MLP neurons of a small language model. Each row is named by its layer, matrix (gate and up: input weights) and neuron, and shows model dimensions 464-527. Each number is 128 + 32 x the weight over its row's rms, rounded and kept within 0 to 255. A neuron's up and down rows have the sign that makes its largest values positive.
After each neuron's rows, "fires in" lists the words (lower case) most often at its 100 highest values on Wikipedia text that the model never trained on. A number after a token or word is its count.

L6.gate21 [131 132 116 125 157 135 102 122 193 141 132  73 146 152  65 174  82 116 100 127 186 127  97 148 145 149  92 146  73 115 122 125  99 111 145 181 112  87 168 164 143 131  66  77  81 106 161 114 169 102 156 142  79 127 107 182 115 101 114 116 122  83 161 114]
L6.up21 [123 125  81 111 158 160 138 107 135 159 116 151 118 130 168 152 143 160 104 104 215 112 151  80 137 155 118 122  59 157 175 108 107 138 126 138 157  76 147 102 161 157  94 126 118  96 103 110 102 113  82  90 149 164 101 156 150  84 143 121 160 149 111 101]
fires in: "the" 46, "of" 12, "a" 10

L7.gate1317 [160 128 161 142 157  86 129  74 150 158 130 165 164 146 174 126 133  94  97 137 130 134 146 148 107  94 188 119 121 118 153 139 143 138 144  82  82 137 140 102 140 102 107  85 147 116 113 130 114 111  68 142  69 145 138 135 158  80 178 160 163 105 108 168]
L7.up1317 [104  98 116 132 131 113 168 162 177  96 118  85  82 161  85 185 119 150 164 129 131 101 104 183 193 136 116  75 160  96 172 155 142 159 153 117 134  77 121  88  86 115 171 190 149 136 155 109  84  69 141 103 132 125 111 109 146 118 117 165 135 139 141 149]
fires in: "to" 45, "the" 7, "a" 6, "three" 4

L7.gate1396 [ 87 136 164  92 183 166 127 180 142  98 140 121 156 123  94  86  89 143 244 122 145 169  57 141  96 129 155 134 171 115 113 129  97 155 158 131 128 118 141 122 123 142  97  93 129  56 101 113 105  74 112 126 120 156 131 130 118 104 113 135 101 153 121 140]
L7.up1396 [ 54 148 125  70 152 161 184 178 129 142 152 100 153 162 108 108 107 110 165  85 117 152 128 150 152 165 127 151 220 104 135 188 141 189 136 161 147 144 146 145  87 165 158 111 111 124 113 127 169  66 153 141 100 152 136 137 177 149 108 175 115 119 126 142]
fires in: "at" 17, "in" 16, "of" 10, "to" 6, "the" 6, "with" 4

L6.gate85 [100 132 110 164 159  89 114  91  70 154  97 127 125 203 112 149 120 138 184  66 168 133 153 213 133 166 100 140  81 137 180 116 170 105 102 121 113 108 143  55  99 172 146  63 141 128  81 138 114 143 110 126 126 173 154 109 122  47  88 145 135 114 155 118]
L6.up85 [100 147 115 100 152 135  99  79 107 104 153 121 115 103 126  90  99 137 121 129  83 140 133 159 159 128  85 155 127  82 157 105 119 103  91 134 110 138  81 158  61 128 118 166 145 181 119 151  96 101 145 125 143 162 132 142  66  85 141  66 114 139 103 143]
fires in: "on" 18, "of" 13, "the" 9, "his" 8, "against" 6, "s" 5

L7.gate569 [147  98 162 124 139 133 131  92 197 125 130 114 136 110 159  71 165 180 187 160 109 117 169 170 161 146 167 119 130  90 100 148 172 117 130 101 143  75 148 118 176 151 126 128  63 101 177 114 116 135 133  71 161 165  77 173 118 111 151 150 176 120 132 146]
L7.up569 [ 81 180 180  92 116 108  97 101 149 159 173 118 109 101 164 166 189 125  86  95 108 139 163  59 120  84 127  90 154  95 108 181 125 145  56 127  85 120 102  83 117  91 133 135 116 116 178 158 125 136 147 116 159 151 158 142 104 176 154 104 118 107 160 178]
fires in: "in" 35, "for" 8, "the" 5, "over" 4, "49" 4

L6.gate1937 [103  71 108 136 168 159 105 168 118 180 104 139 123 113  98 125 147 113 143 133 128 133 113 107 121 177 115 161 123  55  25 146 107 158  90  98 178 105 121 165 114 151 119 150 100 147 135 106 161 127 121 166 138 147 142 165  83 113 114 100 196 145  98 192]
L6.up1937 [128 156 118 158 148 106 168 148 149 179 145 145 180 178 143  77 128  85  66 145 190 107 190 181 166 120 110 140  62 127 157 189 103  69 112 122 144 121 164 138 162 110 119 162 117 104 107 120 136 104  89 120 159  78 151 160 101 172 103 138 132  90  86 172]
fires in: "as" 43, "of" 11

L6.gate267 [115  82 138 105 157 196 105  58 120 113 148 142 144  91 128 116 122  94  86 153 107 101 132 145  78 164 122 111 107 188 113 155  89  86 154 111 122 146 117 174  93 127 100 137 102 124 124 124 102 168 158 127 168  94 121 134 155 113 150 103 120 116 108 155]
L6.up267 [125 161 129 118 145  96 129 162 117  68 101 137 150 142 147 128 104 133 132 127 203  96 172  46 142 179 158 136 125 109  39 137 181  84 147 134 152  87  87  95 128 105 160 163 171 177 170 125 159 132 133 227 133 210 143  95 111 148 139 181 129 111 142 153]
fires in: "the" 33, "a" 16, "an" 6

L6.gate1731 [ 80 160 194 102 124  67 143 103 147  69 199 149 138 168 102 116  83 112 164 156 142 112 146 178 142 116 133 121 113 129 106 115 121 140 138 122 144 103 105  88 209 196 143 166 161 151 137  98  87 139 116 204 205 188 128 156  97 137  27 141 130  74 110 118]
L6.up1731 [133 154 124 175 103  80 145 144 162 142  97 120 156 134  81 101 120 127 167 244  56 144 153 154 150 135 114 167 116 128 163 124 109 168 154  76 149  94  30 129 100 123 151 143 141 121 150 167 120 163 140  67 129 141 121 138 153 144  77 111 136 117  60 114]
fires in: "of" 34, "much" 8, "in" 8, "some" 5, "more" 5, "other" 5

L6.gate401 [119 167 147 173 122 110 123 148 157 101 137 143 127  57 171 158  98  95 189 155 115 137 122 101 123  95  90 159 170 138 169 184 198 112 112 172 114  80 128  76 155 134 110 144 187  94  46 104 134 106 143 197 229 107 158 107 204  91 102 159 100 196 143 141]
L6.up401 [140 127  68 116 145 132  95  95  95 105 128 120 140  96 125 107  77 121  84 158 108 234 150 125 104 163 135 154  63 134 115 128 144  99 135 117 134 168 141 158 135 173 183 145 116 135 128 205 135 110 209 136  98 133 172 124  86 100 113 142 100  85 142 128]
fires in: "both" 27, "and" 22, "two" 13, "of" 11, "other" 4

L6.gate399 [122 150 137 122 142 148 153 158 105 176 106 137 213 136 176 163 137 132 126 163  96 100 140 148 165 138 184 167  87 176 156 113  90 137 136 110 143 139 128 148 100  98 104  92 122 149 159 130 135 163 176  86 139 104 143 140 108  74  95 148 123  84 122 130]
L6.up399 [127 147  24  86 117 104  84 120  96 138  71 103 112 168 114 125 131 131 133 129 146 150  92 156  92 111 166 160 126 125 118 126 127 108 130 135 168 172  88 119 134  79  90 109 133  82 144  92 118 143 152 123 165  55 120 170 101  63 127  94  94 180 171 101]
fires in: "the" 45, "on" 14, "of" 4

L7.gate14 [127 116 174 161 212 131 208  65  51  91 112 113 135 132 118 107 107  98 181 130 135  83 149 179 105 104 133 181 123 100 123 124 136 132 147 209  85 117  96 110 109 181 101 185 189 155 120 126 121 126 159 162 197 179 178 140 115 112  79 163 109 115 130 120]
L7.up14 [ 95 174 112 163 143 139 131 199 107  97 135 133 108  85 161 126  88 192 135 127 129 122 138 129 127 133 109 185 114 120  80 183  89 149 115 180 146  29  44 112  87  93 135 126 153 107 149 124 143 143 168 104 128 134 190 104  83 120  64 104  76 142 108 170]
fires in: "some" 16, "one" 14, "much" 9, "no" 9, "most" 6, "a" 6

L6.gate1166 [ 57 154 134  63 106 131 134  40 123 103 159 130  70 128 124 123 138 117 135  95 140  52 156 129 162 103 130 125  86 115 132 123  63  68 174 173  84  83 123  65 116 156 117 126 147 126 138  94 130 126  88 129 117 151  85 130 104  74 134 112 144 136 141  48]
L6.up1166 [121 143  80 114 148 134  76 128 133 128 141 154 151 192 112 172 188 158 107 167  65 155 197 122 168 124  52 147  72 117 123  78 107 138  68 120 182 121 158 175 162 161 130 118 165 143  97 101  96 147 133 122 110 136 113 178  91 121 115 165  70 128 142  94]
fires in: "in" 28, "m" 12, "along" 8, "on" 7, "of" 4

L6.gate457 [126 159  62  78 126 124 107 103 122 141 106  93 148 127 143 124 175 175 161  82 205 163 147 119 100 147 132 103  96 112 137 154  93  74 148 149 189  87 184 111 121 134 120  62  91  88 192 140  90 149 147 153 148 102 132 145 175 112  52 152 126  98 151 152]
L6.up457 [131 106 123  72 133 184  68 140  95 171 151 110 139  84 154 118 108 160 154  55 143  90 135 135 171 118 181 103 116 106  97 186 121 118 131 114 165 116 119  46 135 115  73 126 114 136 146  74  89 167 107 130  94  96 140 122 109 186 118 174 138 122 114 136]
fires in: "the" 29, "those" 13, "any" 5, "a" 5, "who" 4

L6.gate431 [122 112 175 140 134 128 112 113  96 102  82 120 135 106  92 114 183 172 175 145  64 144 131 139 170  92 127 115  84 114  66 154 115 136 114 156  67 101 116 159 134  98 138 112 174 105 197 118 176 164 135 150  97 128 131 132 143 108  79 161 125 118 117 116]
L6.up431 [104 192 153 119  97 105  83 112 157 139 171  92 143 128 161 137 133 134 154 138 109 140 165  85  93 177 122 166  90 127  89  80 141 110  88 125  84 130 138 115 141  93 142 181 188  73  99 115  56 163 179 184  97 152 148 111 108  86 123 112 196 161  90 132]
fires in: "to" 20, "of" 18, "with" 13, "by" 8, "than" 7

L6.gate159 [178 135 174 143  70 169  90  90 140 109 130 136 162 112 113 133 178 176 105 156 153 120 173 135 131 115 148 166  96 163 137 113 126  44  95 115 172 119 113 174  58 167 122 117 152  83 146 157 183 177 162 193 104 132 116 143 105 134 126 154 187 122 171 110]
L6.up159 [ 90 161 133 148 110 162 118  76 135  74 124 129 150 102 186 138 170 132 126 157 171 159 140 112 121 111 141 173  62 155  80 144  95  70 141 134 143 100  76 153 148 101 106  46 195 120 159 130 146 122 154 135 161 129 144  98 144  66 126 118 132 162 129 152]
fires in: "in" 75, "for" 4

L7.gate1906 [123 115 130 212 148 110 139 142 103 156 127 115 132  88 105 158 133  96  85 103  90 147 147 118 126 196 120 191 122 122 145 118 183  84 133 160 160 156  92 182 101 129 147  82 140 137 158 146 164 149 163 140  95  83 159 152 120 153 173 133  88 139 158  54]
L7.up1906 [130  60 130  84 128 134 153 129  99 133 171 121 116 157 123 121 114 184 149 119 196  89  99  40 174  46 128 171 121 155 173 105 139 157 174  89 144 132 132 139 137 148  95  96 126 127 133 100  90 125  82 164 147  69 129 134 183 152 125 122 122  93 129 104]
fires in: "until" 28, "to" 15, "by" 14, "in" 12, "which" 4, "of" 4

L6.gate1081 [134 116  78  89 123 125 103 107  80 152  94  94 154 142 147 163 138 144 125  78 132 132  94 107 126  73  98 103 116 130  99 117 112 144 147 108  97  88 141 149 137 185  90  99 175 103 165  76 115 111 141  97 146 146 139 111 138 127  98 116 156 106 101 132]
L6.up1081 [ 73 108  62 149 175 154 118 194 107 134 110 181 165 122 138 131 111 151 124 133 143 140 128 115 134 112 163 100 123 115 130 119 153 155 150  94 142  74 161 142 125  84 167 111 129  72 160  99 120 116 112 178 113 129 166  93 146 124 116 166  91 139 132 132]
fires in: "after" 15, "said" 14, "because" 11, "saying" 8, "left" 7, "won" 5

L6.gate111 [105 110 164 148 111 129 135 156 187 184 141 109  99 186  60 107 106 151 216 131 124 118 145 165 153 140  90 133  64 160  40 153 119 148 103 138 110 123 116 105 115  55 162 154 150 108 152 110  71 145 124 113 127 154 112  77 144 118 107 104 255  88 159 155]
L6.up111 [149 152 141 197 166 119 107  91 118 126 115 136 159 105 137 162 153 130 123  62  95 105 193 109 147 140 112 118 166  97  89 153  64 121 161 168  86 116 178 124 112 134 173 170 141  96 157 166 157 170 120 104  97  83 126  87 118 111  92 126  61  81 113 144]
fires in: "of" 57, "down" 5

L6.gate1301 [ 93 110 119 144 115 104 126 154  93  73 129 148 144 152 130 115 107 132 227 124  93 144 140 146 108 102 172 113 125 149 129 142 114  63 100  95 131 138 118 173 141 153 146  85 149  55  99 124 151 161 162 143 112 142  62 162 148 123  70 102 127 101  71 150]
L6.up1301 [ 97 152  95 184 110 123 126 101 126 117 125 166  91  95 129 182  85  83  66  92 133 140 105 160  73 176 174 112 139 148  91 126 150 147 112 138  82 164 129 115 139 180  72 115  83 200  93 132 143 141  93  72 112 134 148 133 120 168 122 145 131  86 123 122]
fires in: "his" 26, "her" 21, "s" 20, "its" 7, "their" 7

L6.gate1013 [ 70 130  90 189 138 105 137 146  95 114  76 130 101  74  65 113  88 106 157 146 191 115 183 101 139 119 121 156 146 104  89 176  98 117 141 183 113 121 123  89 118  98 143 200 175 176 129 142 134  76 145 147 134 116 146 137  93 113  62 120 123 115 122  98]
L6.up1013 [ 70 184  73 157 184 157 138  86 112  98 126 141 141 117 171 181  76 116 101 154 169 209 132 126 101 139 145  83 115 108 105 140 120 142 149 109 164 152 118 137 120 158 114 150 114 139 118 148 153 187 103 123 179  98 108  84  86 100 131 176 121 103 107  43]
fires in: "many" 23, "most" 19, "some" 12, "number" 6, "few" 6, "of" 5

L7.gate590 [185 115 147 118 134 120 161 135 189 127 144 181  96  99  73 151 149 105 129 172  91 101 143  94 145 130 107 128 148 140 153  79 140  48 154 161 175 154 134  80  97 123 126  90 131  97 103  96 127 154 122 194 117 137 101 122 178  92  91 110 228  75 131 125]
L7.up590 [105  96 131 165 126 188 157 126 121  65 171 155 124  94 173 143 158 149 149  93  73 134 146 104 121 124 173 101 113 145 128  93 134 100  95  82 136 114 128 120 125  72  82 149 134 128  97  91 212 108 100 157 107 120 165 139 140 155  71 103 185 116  66  56]
fires in: "the" 28, "their" 21, "this" 10, "his" 8, "its" 5

L7.gate342 [113 121 212 129 115 139  72 128  90 164 124 110 115 101  52 156  62 132 170 149 129 132 142 101 156 167 134 140 115 174 182 124 164 119 126 153 137 156 116 165 134  84  73  47 136 135 132  70 110 148 159 122  81 147 142  82 106 136 157 152 174 128 113 130]
L7.up342 [ 87 152 108 111 128 165 174 109 132 100 129 162 153 141 116 109  57 161 104 135 101  99 130 112 151 203  66 157 114 183 137 125 128  61 159 112 104 100 126 129 137 141 146 113 103 115  65 169 107 133 129 128 152 104 125  94 116 152 141 100 162 114 130 147]
fires in: "his" 14, "an" 11, "s" 9, "went" 8, "her" 6, "a" 5

L7.gate363 [ 91  85  54 119 132 127 156 105 140  91 141 106 120 145 127 127 153 153 192 113 110 104  80 150 144 126 110  96 137 174 122 130 148  92  35 141 118  98 137 151 162 112 153 105  71 117 154  92  83 143 163  39 115 105 128 162 119 111 126 168 115 135  93 135]
L7.up363 [104 134  84 114 126 128 107 164 126 113 164  51 115  73  85 104 169 100 121  41 138 169 129  86 119 129 121 200  73 104  63 171 117 188 140 201  95 120 119 138  71 146  93 138 163 104  60 118 119 113  98 124 152 119 123 107 137  94 137 168 123 170 100 103]
fires in: "the" 21, "top" 10, "front" 10, "s" 6, "lower" 4

L6.gate920 [122 113 124 108 133 125 141 151 106  96 145 172 159 119  98 155  70 118 131 129 100 153 143  98  87 124 141 120  99 129 150 125 125 121 108 152 124 109 109 147 111 145 107 165  91  89 133  45 122 174 143 119 162 151  72  62 140 155 146 140 159 117 134 106]
L6.up920 [105 121 170  84 109  80 189 102 166  87 133 134 106 128 114 123 155 107 110 170 127 156 115 126 127 138 129 114 104 150  65 184 161  76 107 177 160 149  78 136 166 138 112 111 158 146 116 141 144 204 130 182 132 126  77 137 144 186 103 159 115 128 121 120]
fires in: "a" 66, "an" 11, "and" 5

L7.gate1526 [141 112 124 131 147 113  85  87 149  98 107 109  75 142 132 110 146  97 141 129 104 164 125 117 157 140 182 112 107 140 167 145 116 209 107 147 137 135 153 138 105 109 132 108 112 120 130 131 129 144 105 202 101  87 155 109 166 139 105 149 129 219 119 108]
L7.up1526 [169 126  91 112 156 148 171  73 161 108 136  99 136  62 118 135 128 175  80 106 197 109 107  91 134  99  68 136 115  94 125 142  36 135  65 109 172 133 170 101  80 162  77 132 197 147  51 163  54  80 103  96 129 169  55  95  72 120  76 130 122 159 146 149]
fires in: "as" 31, "to" 20, "in" 8, "of" 7, "born" 6, "on" 4

L7.gate1433 [121 139  87 134 112 139 135 150  72 176  41  86 171 155 149 109 149 119 117 106  82 185  97 179  85  91 147 177 120 131 180 120 151 108 133 137 131 194 117 184  48 160 128 147  96  74 124 151 167 121 176 118 134 183 153 161 111 122 132 135 130 102  96  85]
L7.up1433 [123 122 126 126 162 129 156 129 111 111 179  63 133 146  96 139 131 107 119 101 144  86 144 151  57 104  92 142 122  79 117 151 101  55 130 106 106 116 107 148 235 102 136 163 161 148 103 196 126 126 164 124 157 147  93 165 107  94 142 144 138 149 148 109]
fires in: "on" 95

L6.gate299 [ 51 111 167 171 112  84 114 142 130 191  67 130 135 103 143 208  86 119  65 115 149 176 135 114 124 123 159 108 124 103 116 163 117 125 149 109  75 169 143  75 104 176 106 120 162 121 114 107 184  22  94 183 113 181 156 185 126 128 163 133  83  98 126 155]
L6.up299 [139 116 157 149 133  99 154 142 148 141  93 172 134 146 133 138  64 100  86 110 147 122 117  88  73 138 138 133 217  68  94 185  69 183 115  67 120 123 120  69 112 177 152 131 154 156 168  82 108  69 157 124 120 179 150 172 116 157 131  77 101 107 142 176]
fires in: "of" 33, "these" 22, "other" 11, "des" 5, "those" 4, "the" 4

L7.gate396 [118  77 141 130 176  83 142 108 160 104 168 182 146 149 175 130 146  96 132 181 102 143 136  92 112 146 132 121 133  56 139  68 129 112 133  99 165 102  85  67 101 118 135 120 171 127 104 149  79  50 106 176 132 125 168 167 170 132 127 121 160 116 192 152]
L7.up396 [132  60 129 126 152 125 155  93 163 144 156 123 103 168 187 129 132 132  87 169  77 107 155 143 146  79 108 125 120 141 173 152  94 187 106 167 136  83 104 125 111 114 122 124 124 145 145 144 132  79  96 131 137 124  89 113 169 119  86 153 149  69 125 194]
fires in: "of" 65, "ferry" 5, "the" 5

L7.gate660 [117 167 134 136 156 198 134 169 112 162 180  89 136 142 122 127  68 145  87  86 126 122 160 117 145 133 130 129 124 155 151  91 101 118 166 124  84 122 170 108  94 176 123 127 122 135 141 127 162 144 163 120 120 150 148 118  81 156 113  86 167  89 148 151]
L7.up660 [136 100 110 145 122 188  96  70 116 141 139  80  97 148  80 122 194 130 170 129 150  30 161 135  73 122 149 174 149 166 147 162 113  78 125 128 141 136 125 117 170 174 165 137  88 100 120 150 113 143  65 101 118 167 109 109 100 136 126 108  98  87 117 148]
fires in: "of" 23, "with" 20, "donated" 5, "sold" 4

L7.gate1679 [ 94  81 145  94 134  90 109 103 146  74 116 176 158 156  65 122 118 119 117 109 119  93 100 105 120 163 148 123 126 117 124  76 126 116 116 189 110 120 109 100 137 101 121 128 114 165  99 154 143 155 143 127 139  95 109 126 135 108 136 151  76 129 128 137]
L7.up1679 [138 161 151 114 101 130 165 127 123 102 119 112 101 164 125  99 109 147 164 126 101  73  93  77 106 159 124 118  88  38  88 123 112 152 133  75 132 130 170 134 118 164 102 154 170  68  68 149 116 159 176 170 117 176 141  57 144 145  95  84 149  88 193 123]
fires in: "an" 73

L6.gate222 [ 93 132 130 170 128 113 177 158 181 111 140  86 149 107  87 159 129 131 116 113 157  40 160  99 165 127  95  80 168 137 178 132 115 119 191 168 205 138 138 128 140 132 140 121 148 133  96 153 156  90 119 157  98 166 192 118 188 103 153 169 127 113 149 135]
L6.up222 [147 108 156 108 162 149 116 181 154  53  88 141 150  94 149 159 174 131 166  87 153 182 102 117 101 100 128 144 128 143 127 109 150 107 150 145 171 160 104 106 153 111 121  83 120 106 100 156 127 100 100 159 146 145 106 111 127 159 134 190  86 137  57  85]
fires in: "of" 42, "after" 7, "by" 6, "including" 5, "honor" 4, "for" 4

L6.gate1225 [ 95 127 152 108 145  98  94 122  92 152 104 137 148 135 139 124 150 162 107  87 116 110 144 127 129  44 160 131 133 121 166 113  82 129 130  93 196 159 177 188  63 110 146 125  97 131 114 115 145 165 171 160 100 168  99 162 149 170 109 140 146 117 116  74]
L6.up1225 [138 107 178 124 128 141  81 128 121 107  88  65 114 182 170 151 115 129 176  88 134 118 127 127 159 100 114 167  97 117 150 135 117  81 199 110 142  89 130 207 105 146 104 184 127 155 175 142 124  95 127 168 140 143 112 102 114 152 135 131 152 150 141 128]
fires in: "during" 24, "at" 16, "of" 11, "after" 11, "before" 10, "to" 5

L7.gate1705 [143  72 133 105 162 118 147  85 153 107 148 154 106  89 135 137 113  93  92  90 130 113 128 146 104 112 112 153 179 116 109 108 126  90 118 123 134  94 177  95 100  97 129 129 131 101 195 152 110  97 138 165 178 108 151 150 131  65  89 118 202  87 122 182]
L7.up1705 [ 90 140 108 160 139 125  91 105 147 122 133 158 136 101 128 165 166  76 170 166 129  91 179 127 113  95 103 128 121  79 159 176  87 165  79 126  93 155  64 143 138 172  87 108 115 138 168 137 193 215  85 139 169  84  62 121 150 160 119 125 163 143 187  94]
fires in: "a" 72, "on" 4

L6.gate919 [193 145  83 167 188 126  97  99 136 180  81 133 103 133 146  59 121 101 146 154 105 118 130  99 167 119 109 159 104 117 131 127 109 104 118  64  68 103 132 234 155 131 165  88 189  57 136 156 182 198 101 102 120 152 131 116  94 132 132 134 105 107 118 115]
L6.up919 [122 151 148 182 196 133 104  97 149  93 100 129  54 150 108 116 141 152 210 134 165 147 134 153 132 156 134 138  92  80 119 108 138 153 133  81  92 105 140 180 136  96 153 128 163 110 106  43 131 101 122 134 120  49  83 157 157  90 131 121 126  95  83 133]
fires in: "of" 17, "in" 16, "reached" 6, "into" 5, "granted" 5, "achieved" 4

L6.gate1305 [175 159 106  53 128  95 154 140 102  96 144  87 193 117 112 123 126 111 158  90  83 105 146 150  96  65 142  69 106 102 146 105 147  67 174 163  71 144 109  95 146 142 138 109  92 158 176 174 180 154 173 113  92 134 112 120 161  93 147 123 205 120 107 174]
L6.up1305 [120 138 135 134 117 141 128 122 128 137 113 174 148 104  85 146 124 127 156  88 135 115 108 115 113 139 140 138 171  90 100 164 132 122  73  84 117 113 115 122  86 129 121 120 148 114 107  96 133  88 165 148 175 126 109 113 148 158 159 142 168 116 117 114]
fires in: "a" 51

L7.gate1971 [124 154 148 139 134 225 143 108 143 127  61 241 151 117  99 148 160 130 165 128 116 111 156 150  56 116 108 131 143 155 170 153 145 112 114 134 141 196 151 143 114 115 115 113 151 121 159 138 123  86 131 132 115 149 137 183 147 189 154 111  77 101 125 143]
L7.up1971 [189 140 113 137 140 124  93  97 118 136 188  80 105 140 101 114 124 141 113 116 166 129 155 116  50 115 123 138 160 141 192 150  97 189  91 110 166 150 130  94 136 121 185 125 135 121 145 170 103 155  83  73 119 104 151  93 143  87  82 139 128 102 174  86]
fires in: "on" 58

L7.gate399 [155 165  36 137 114 140 152 139 171 185 145 122 121  97  62 197 131 107 170 149 107 168 140 118  89 164 117 133 158 125 153  77 113 126  89 209 116 153 100 159 121 134  76 130  97 113  91 166 109 130 112 143 141 186 109 108  90 105 104 131 177 104 185 121]
L7.up399 [121 162 169 129 122 130  94 118 109  81 167 144 136 144 176 179  94  93 173  82 217  97 100 118 107  94 169 169 175 142 149 184 102 139 124  68 183  80 211 101 138 152  64 116  89 101  81 101 153 122 117 162  92  57 110 101 187  67 171 144 123 151  86 117]
fires in: "to" 83, "in" 9

L6.gate292 [135 141  81 140 165 158  93 127 140 124 134 161 138 142 126 171 128 125  40 129 142 104 134 133 190 124 135 153 126 104  93 130 158 103 153 102  96  91  49 148 127  60 160 165 209 124 125 115 157 117 186 173  75  76 147 115 189 128 169 140  96 104 192 112]
L6.up292 [153 137  63 116 168 130 216 100 113  98 109 110 146 186 113 147 139 134 122 140 171 115  97 153 156 178 167 173  98 146 169 144  76 146 164 124 141 152 127 148  85 104 123 117 116  86 157 142 150 175 165 134 184 168 110 142 103 114 119 135 119  90 150 103]
fires in: "the" 33, "along" 11, "of" 7, "to" 6

L7.gate2031 [138 179 114 138 163 143  95 125 107 124 119 143 175 160 157 107 117 170 169 159  79  91  85 121 133 136 137 113 171  74 136 127 123  93 138 120 127  78  87 192 135 125 127  54  89 132 207  91 166 125 132 157  77 213 162  72 168 116  28  93 129  80 142 126]
L7.up2031 [110 165 176 105 125 139  93  71 163  90 165  94 143  85 134 156  87 133 177 134  87 102 131 128 162  83 156 117 167 171  36  86 123 150 172 170 154 113 100 111 142 113  85  93 142 185 192  93 194 142 149 182 120  81 169 155 148 174  57 121 169 109  69 109]
fires in: "a" 22, "the" 16, "any" 8, "an" 4

L6.gate400 [162 140 146 146 202 196 119 165 134 137 138 142 154 146 156  94 108  70 148 180 115 113 138 110  90 187 101 141 196 120  89 128 135 150 138  95  84  96  89 125 140 122  91  97 129  69  90 104 123 166 129  96 153 144 181 159 147 185  95  80 100  89  66 134]
L6.up400 [ 86 110  97 191 112 112 127 192 155 107  80 171 127 137  86 126  85  89 116 121 140 116 153  91 165 110 119 118 174 116  87 147 137  96 143  90 121 143 124 147 145 132 119 124  69 106 124 126  87 215 109  84 149 200 112 101  86 168 135 118 123 147 130 145]
fires in: "as" 37, "became" 13, "was" 6

L6.gate1959 [ 99 116 116 113 117 195 123 102 140  77  84 141  95 124 154 146 145 135  90 119  90 193 189  90 154 139 149 172 109 162 135 138 125 139 114 102 114 146 122  70 143  97 108 135 165 125  55 125 174 166 125 170 116 117 166 108  91 160 123  82 116  70 116  72]
L6.up1959 [162 125 117 128  98  92 148 169 115 104 138 139 166 130  97 132 120  66 124 165 165 153 125 128 172 163  85 131 141  89  71 122 142  57 106 100 161 137 127  99 139  88 158 117 113  93 147  95 104 135 160 168 125 112 158  79 166 119 137 121 126 188 119  97]
fires in: "most" 16, "his" 14, "was" 10, "he" 8, "since" 6

L7.gate623 [167 160 141 134 157 117 166  99  84 172 163  86  91 204 138 152 129 134 180 165 154 138 166 125 101 103  83  85 117 140 168  97 194 140 157 149 118 169  80 145  88 113  66 153  88 131 188 207 119 195  74 129 112 155  49 137  79 115 154 123  83 179  90 163]
L7.up623 [ 93 123  22 126 132  96 115 118 161 189 175 176 125 151 131 142 114 210 132 176 151  74 170 114 117  91 103 149 151 102 134  98 130 125 128 154 129 130  93  92 151 111 122 116 168  88 182  90 121 109 103 151 155  79  96 110 165 141 109 166 121 161 144 185]
fires in: "as" 50, "978" 4, "a" 4, "become" 4, "became" 4

L6.gate545 [120  71 105 130 132 171 139 132 136  69 144 138  87  56 126 177 143 118 116 138 151  85  99 111 130 201 108 132 137  96 141 116 128 143 158 100 124 160  79 154 130 138 186 130 154 140 105 155 191 101 147 103 140 148 149 145 148  38 124 134 129 170 132  87]
L6.up545 [128 100 134 162  86 150 106 146 123 169  72  83 126 205 113 144 133 141 166 174 114 106 153 114 106 131 121  96  70 147  74 111 103 178 137 191  95 154 234 101 163 116 121 129  98 129 100  52 153 117 142 110 127 143 210 125 155 150  63 129 163 104  75 103]
fires in: "as" 41, "too" 12, "so" 9, "very" 9, "how" 7

L6.gate2010 [120 137 141 118 133 103 183 134 121 160 140 138 107 152 120 115  94 138 101  95 110 161  90 167  61  92 119 109 181 132 123  73 172 131 158 134  42 138 119 130 157 103 132  82 143 136 125 118 130 184 126 144 123 123 136 131  79  63 124 153 119 128  88  82]
L6.up2010 [124 104 134 131 211  94 171 206 136 109  78 122 169 178 125 106  96  82  79 108 114  93  90 138  72 131 174 119 174 160 144  82 116  97 126 133 163 150 139  85  96 201 157 103 111 127 127 109 122 128 138 100 146 133 118 100 158 138 113 115 168  98 121 158]
fires in: "the" 30, "during" 9, "war" 7, "french" 5, "of" 4, "world" 4

L7.gate633 [137 168 159 133 137 102 161 134 116 102 114 142 141 150  70 144  54 149 123  63  79 131 112 123 139 134 153  83 118 118 112 104  68 110 102 104 125 154 142 175 138 116 150 140 149 137 117  83 143 126  56 142 111 101 133  96 144 112  50 128 132 112 151  94]
L7.up633 [101 139 124 196 178 131  68 104 158 121 100 115 144 144 156 140 139 128 118 161 126 145 150 118 153 133  93 132  54 148  80 182 151 186 120 172 108 129 127  97 145 145 150 148 138 139 141  90 131 152 120  90  95 125 115 138 150  86 147 139 129 116  98 148]
fires in: "of" 58, "total" 4